{
  "n_layer": 12,
  "d_model": 160,
  "n_head": 2,
  "n_kv_head": 2,
  "head_dim": 64,
  "d_mlp": 448,
  "vocab_size": 1954,
  "activation": "geglu",
  "norm": "rmsnorm",
  "norm_place": "pre",
  "norm_eps": 1e-05,
  "positions": "rope",
  "rope_base": 10000.0,
  "rope_fraction": 1.0,
  "qk_norm": false,
  "attn_scale": 0.125,
  "bias": "none",
  "tie_embeddings": true,
  "parallel_block": false,
  "init": "normal",
  "init_std_qkv": 0.0323,
  "init_std_o": 0.0361,
  "init_std_up": 0.0323,
  "init_std_down": 0.0193,
  "optimizer": "muon",
  "lr": 0.00605,
  "lr_mult_o": 3.0,
  "beta1": 0.95,
  "lr_head": 0.00762,
  "grad_clip": 0.5,
  "warmup_steps": 200,
  "schedule": "wsd",
  "decay_fraction": 1.0,
  "decay_shape": "linear",
  "final_lr_fraction": 0.02,
  "batch_tokens": 16384,
  "seq_len": 1024,
  "doc_mask": true,
  "train_tokens": 147600000,
  "steps": 9009,
  "dataset": "wikipedia_en"
}
MLP neurons of a small language model. Each row is named by its layer, matrix (gate and up: input weights) and neuron, and shows model dimensions 0-159. Each number is 128 + 32 x the weight over its row's rms, rounded and kept within 0 to 255. Numbers have three digits each. A neuron's up and down rows have the sign that makes its largest values positive.
After each neuron's rows, "fires in" lists the words (lower case) most often at its 100 highest values on Wikipedia text that the model never trained on.

L8.gate374:153090136131149181162132097192114120140130105094098099134075161115131110164161139107208207134145132147105133112126117102142135085124116094084104077138057105167140156133169107146128111118171096116152109118100100109124181143124062077134171094123108143128187178068168121202127170163086161050102107095126146095167157166163164117088099088089205131075158113101175101078085109113142165148113110126144118134083082097157155158125147125136171083134143152161104105138153112170109107138174123
L8.up374:096135063160167145163059140111127115111131082067138082145112066127182134142092090122119139126092136099151096094110098156102104117161158164119115080075117171124117169161103098118209126089148112138108117170092107096110190117129129093143087127041112125136145106046144144147150191092197147097168165182134137117151075141104142135071112097131117096105107078099057122139127123105141101153185185119147124144097144173099097146157178170108133084151127141108106124151113115134188161143079118
fires in: "it", "band", "court", "club", "company"

L3.gate127:120142131093069191137183114189169092125112111114130123082121125146108149146216129088110089101133125136151103187095127071129090085151089110129123133143117099164144098148135096108149069140180201112134145097089089140120155102156102095184096119146106210121150149175054129141183108102105089126141117093115155149069192076138135162100190116150122105152184154070073088165088098140100111162137152141139110111125132140082089095120135132106107116175118127136109143202088103136124135082164114
L3.up127:123063124204137161104109119173142089143101166116074131096145111145100129080116146095121101173084102095176139145072127093115127074153151143107136113145150111163142122213168151096191043169166110202127083141144146105114125112129081112126138157160119146161115141106083154096167128160153096063151169110116072171160170157103113131128174086169092121089135138083084113165138163111146153115134112165136119145105125163117158168136079116088167112142106096104105077160089081181118114066184118
fires in: "place", "career", "player", "players", "finished", "financial"

L5.gate54:137085118094127121196175114119093164155156114147141113112136159150150118078199111136122084117114173086109103150147077161133120183093080092146063119147167123096137108054144101097186108125124112120166136174138174192096134119153133145167143151119071115144170171094158183167123137113165123116139081135118133137118104148146108148154250095097135165160121166159075156133112083106214131113140104150151135130158197147054166137113110169095114181149111153123125133123136108071140105136150129
L5.up54:076167070181163056146151094117143090116118112116124114160131144156104104090080104113152175086123065078096119110120073149134225095099127050174093114095136144134141093107104143140179086114112138121080158090156102145121104159075149134113168116188165100126110159121158153136099165140125136144125135116099147134145118125112119046117139152197153102127152112148094078140068122094192107096141054095136126145150114164167190145093126142120060140154163160124120112082179145165127143141098155
fires in: "of", "military", "my", "male"

L8.gate365:089123060100151129117144103117167099097153114105051108113113126147140200128140198115086174180142110144142135150183079155114124125124146118106081097126157119091114148083199190085126100120185110157117138135118164111072079135120128130127080100148134184171061098147118191126116178133157116153098162116128090156188144133095178124169103168105153112152132139087128132109113086115146113117132123139102115153125101134041131124092081075059089145084136091128142176117116047171128116111080139
L8.up365:141137106142117128140082188162131073110119120086101164139145193103135115108154129116112154105139137131149139132104121128081161128190161157148115105190197160138137130140116088116150121136134128125087110146136183115121122127074091125153113128114156095136103136106129192088127065046114143174110192152067049191139086097076106128082093151130156137095117101120126116137143174120146073111122118133182181105139024119120095145105146148115110146056098153169065109101089187195126100125105139
fires in: "of", "according", "prior"

L7.gate205:104092159105100093167151133137136186094148159141146091121113005058155140113064170153104142122162115141128162182144158088160109157139118098130069164097118156145149135121152091099106135136084129123181092042141158114151113069176125202134182120176079072151070107167147128161183152156122111168146099073161101162108107142168098118086163093178167154140136115086151102140142106158128133165150129118105119108151171104150116134101144101097127146072086128174129142172123122144092138138109144
L7.up205:158111131121110135174123153142133107095100132165172099088087181122134153115117150140150093144081164151130151107092146112142155135128106095169162165139151177099149091155127137105121131125172156137081140166152077125100098111148118077093073131125164088130163132117137073130112142128148146198165081127090132132074139113135127152127169107144147133111176077135112109094065205120089137107202171110120103117095154107170150202093130126137107080148206118164109146134096180054136155210084032
fires in: "but", "had", "served"

L3.gate411:135146160118145106074118098125111172130124142169096106198084097165156052107097148052114130111154099118153069154102162121107088143134177130143071120188134091093156083108144110129116098108171182183128165162161110123167105101098131086147108109125136097143136113139094171129167110144141056158152105185105100068077092114162083118124137182122141068094152117123097189080202148168140164151191093152119125129121135162136142125113145160126195163104111203115112113130121121091160151128111087
L3.up411:099157100121095109175121140180106135102109118102118074175140178113114137080142160101109105112066118109166208107113184094194192130090127152137141115102142131101080182140062131107080099183155152161099118159107144148093214139102139175154142142088141157138113110146125107183179141162156117168112160137110093077125149060135134115149057126107149127140149128133102120117130134095124057157087149183085130113148190166155180066064183150144142076103127114131115173111103143133119118129131151
fires in: "department", "more", "martin", "ispartensis", "amendment", "weather"

L9.gate413:092179140110128079179160114147125135131145152132110161143130139168114164151157130147151099146145090148125132098201104048086117102163145109114071154093107129118138121161154148144182080135117131196102149121118102085103127105111190161185121125140103050121147091043108156132151166174088110102132081071120125132108101068108135113150104170160113160132099154134063128160179122090109178131133118129190119124111170088092097185108133039127096079193110121176104158144147120143125185124115109
L9.up413:136134162139157140148102155122164107090123185102119131084075176130081127125181121119100120119133165096085106202184065114104125131083097152143181139101147063151122092124106055154143096166140159171187143120120126117082145147100145103130158086125092080151136150124102199081124106125151116089087081081138167141168124127119123117134144115098174138164113070170095158116152115105113181145125129135221117163191156086126100124093099124094140116094113093164179110071162113079168178121165169
fires in: "county", "town", "city", "area", "state"

L3.gate98:108160159137195121162132169153124125154136153123091121127064149081119099142130104084144075106162119182183140167122079125178187146155151156197153083116074120087137134178161155132115193110118101139124178133114136172150132085153077143107089074136128148178148194143092177170085159179164141099146127096087103091072126102173132218149131105162107159118101123135112098108135130176131148165094108127140111176127084114133166166125165119171178125115131135157094154105100103204108155123165099
L3.up98:128161079130127115116133191118128135162154121123086119129118180114104120120124109133181150130137122121145050129104122144111131075156170198158167166097115100077152108216125115099125128130123114063140186115095140111182116157133127188108122166072134150118164137136113146121153147128134174062212152158112143132180125111163076196079149119115157081113157156099050168181077083109132155099151114109182172118146096150125095129111089118106143114134137152115129105156089120197058094081107151
fires in: "album", "genus", "figulus", "business", "stadium", "club"

L8.gate258:180121206143126122108130097102102141125092187161138085079113097134040116123182099122144070092107105100129124150123163103189202103130113138109132147100106158124109093125130123114152155136163129113138097090158184156129132121124094083128156140126049145076106137134046142174154125129147114082111088171134137073129166157162114191124151120100080157050092141106143105128077120160102133158108100128115143126118161117120160138145124133143110165250110100077131176150118162128148084184154123
L8.up258:141120165086152114115150209143099202117146141165140132103112105170068097109141179150142093155100165172177172116070127144122096096137106070099085158141137128143119162111126134089140094146064137150169107118117147235158199196111144177121137157109151140144121130127131147160169150183153129195070097134185145105090131106121135120098097153066092099107101178108124113120155077176096080138153102126138166115115069154089167152181130124106153127105113109141161148155109104118124150114061126
fires in: "to", "also", "this", "still", "addition"

L7.gate3:142101151092084086159175132093088144112115133127163137148130079092169091116119124105143124205127199133118167153148155112186139141156126050115151120109131129162160165109116111172148103143133117085102113129120114121053132116142130129130164144171095065135105111113083127228115124175122088143153151125113086113098083081140138167083127132155111145158129109152103091127186127068093144140130098104146125157167079133161087199172114151025103157045085149179123117109149147087140147112094153
L7.up3:116141133135154097092119120170110130101144146100172142133067147133155127129070116107166176109113160102097047099124117140137153139132154115092122122134072050103086132153131058201110056106130133194092106143147071120081100131132073077122134130120152097143124155084139160163121127045168146137140111124119094121133150166106137136136101102114137062094163097107210170152203138137129127116187095124148136150128131154135047094076122128154113132097145064185093136158072096104151152108124103
fires in: "it", "still"

L3.gate398:161140160179081131114120158145146137173130139160064108094102145178155175099089130119143146157137129168065204131121086113169118122042131128135162091073199108138146155139193143184073156134119094087096152082120063169117145179178162130150158133116141121194152119167097125145158095153175146127168094130157139111111094129191065132111154065147174107134074118135146157124132089160179106110098142102101150116082139136163146154127144173145144102110124152050167089157104136096139142134116123
L3.up398:108056098118097065189144093135149114172108124125136115109139124161104175085142132123098100120144158184140165157187103140175108160098166122146190173074165100160079164116138176154097104106140111101114155139058115174182092112103153172118087118172156100158136118120128146166133069154206139126143089168116145120082114115145124167141101121169148073166129185129131127187063092123164116105180083170162166159104140095101097114155126205114134155107139180107156133115126122129160149148189129
fires in: "or", "as", "asia", "name", "opportunities"

L3.gate280:154145082144153115154153113163138150098158087176125164116170093100138119130099168117155147137151151098093197116157134114167132153106067068083203153133125092124117152121102083122162171150079114077122149129125146162073142073158141158087145088081094074088102156138180095109122082105101133121104095112096067101143111138144159146159132159204163152093127211126136123168078092083163109127098151104103116178164058097085123184125108117190154143142167129131154105078110097118122153119148077
L3.up280:149144141135225154126138131169143185094167114159108134096155106096158137130076115134106131121140144121097164139160106125170164184074080110109186138136134152121131195110107123092130146167034105130100150141135182110083137080140163164132121108115121080068101163147175050091124125075113112151083124104088092139121100159102161109156159181175111121117110143121153099166150132067120132145078188118165116148092092126074078159146117091166132156153163110147154181082107065132120152084162109
fires in: "december", "january", "may", "ft", "july"

L5.gate117:156148095155081140145130160175072125090115120121117144160220155089124128150160150062134125121084145091102141099169104101155166161158141190145146116126151132093156146154160158124143081125128097131178130034127122156164098092078137117113157192138181148159137163149101116130079188102124207124162123183112117114143091126128115129108108122128151128124118055095120134121112122115151123181140093063106101151128108084163122134196133124084166112098141066107080186118202179147150078085130130
L5.up117:080070090112089127105074105152149156168185122100169094165139159101124187180116115149112183159120132119118097160140125159109081078143124116131124151140127110097079154155122149176164104122119089081167128106139179145091162099095111151163092169146126131092059107180148108180169118143144129136160157078094101106108180156121158188135024157127118117138168137151084125098137062112161117148089115130100110118058164137091094142072126156112128119094164157063163076156107148153133063155112122
fires in: "most", "many", "some", "various", "more", "certain"

L5.gate129:107173139132190110135118145157144145157073128055095154135135131131082109142189152088119174138157136136065104113139115165141094131092115082126103071149158106094086061163066158043148162120140127144117064122143107159127095094150203181136132139187102089086089121087141122114099140121124132081112102187065146086156144115107160147145090153141100074155139097147183093079123080131151117088091115084170116093106141140123147111077106113118097116108134153077117063134113104086175086142137144
L5.up129:075122097164078096135126106075136134107113147153202075110134147146120092155133146059119116134134124154129118110144176148134131139109085198150179103129067118101131115092165145115072195106105130113079080135081141096091112109154115124095171112147143111112092147104171091063163132111151151075083113085148152125146120178078119109154041151172201099130102109134090128135103147115121161148140147126119164179108095119184180144102156089119146135185104179147086144064069120153167155129075118
fires in: "since", "though", "said", "stated", "although", "whether"

L8.gate114:085156126161146113139171159112170130130143123177086158141137088211150124115152084144162070089113152147186164068185169138113128140160174159124095163127081152136100170115162109129107104099147073113086177118092204160127155163185066107124177063161116123208135116159181085124124110121082134101114120138115155146144125114088109076120170150107114172104114107137131101148132035170133131132126169101130135083100106132107134095162093101150157147093176125125161159067088147117162084110101118
L8.up114:109090144108086143128155145081147097147152180187105170108089063161138217113207144129134115126131097112061175119149131155160090107092197156171165143112164131133083112130143140148188150196115135095116157143171153126121136163139122106159130087085169153157073093144084149134108152117147144108148099142133070107089107154104108113106146164123109160112120159148114112175115127200112174119154126137092149158158089183118143059161113102130104089152133154097124131093149094085150015140139121
fires in: "species", "men", "among", "genus", "women", "binomial"

L7.gate53:096081112129162156173191116146124141151131169123137087088162117113126056162166107088167163103160172128151107110170040109167141107151073115067113182140140137132109137101189136169182152057063172154118149167063102159104157094149144087093127161113118153130126107107124122095178084169104118120095168156178108149136120183130136126167080102121155140160126054146094185113194112159085113135144124102150170159128123161162122171129128095169086087135160152108118158110168112142142090124102142
L7.up53:100115090165080211113138183119089082099120105168115155103127099132188108089137119126096198145129156113131112127117111102152126062116134058088169106116173149114088145119154163133146073051184141069174122120125109122188132130124194063121185130091182183109172068140133139123114156112127107165194193148114120109107111171149121161124087129125132163101130117120097096111101102106089098105095154145166152140126132165142079159091083137091146102117122099124096070147107070074151122122119116
fires in: "many", "some", "as", "several", "various", "other"

L7.gate57:127137104134155079085123109125139129099114173093184192169119076129085137109102107044127093119153090117079149051144154110140179131080092160152093109142135143082160157129160076126100172072093083061132084110165129179108129099086102159150083106103177108113113104088125115123107068172128152063112106145171108220144141132148063139153117092177133100136143110131081152130105166107101132159094108102166079148076152155114134112109112110147127112148145081152099136160148120093146160133085181
L7.up57:144125119078094106192126086093116160114085095221143143077136208148075134167111123114160123093099133109155086134163120156080075115076132147153102162200117122156143121100096088134148151107118165095122147143149083131151171112133102147127068143084165108146169084141076151098174126060102139085100160130139094027096167126149112111113098108109129160116146104094187156095102139096132099138155119110155097131156148197141120125087095119095182117129146120157091154134127114170106075085103080
fires in: "of", "despite", "among", "executive", "equipment"

L7.gate131:197180095073158155126165111125134130106114101124099088134119166137130181117188094153153147141112123159151090102117122141120171108118159100090124114140178104123150125149161169069140117115143058073070167107101133139185136141117148112123172170124086156167158124122118124103085116109104079170133153150119137126152121152155139177189162099118103156150142159181131084120144076144111121132076097126111104049185065192103181177124178120086152135081169132095172130121195100116114143174089201
L7.up131:116090105146128115151099113114086127110089138114106118112072139075107169129091173145216097107130127105155126087133128123179082170147075118067139072113138115122115150188126154118161036154087066149088145095106108146117177072084168127151091071132080167080094109111141106166151145141127132147135108098135054077091136106092165115189140147137087105165151147139179121129136113112150118139093174130130121100166106109167128075097107140139125107016156131172166120161154101117138147163090140
fires in: "of"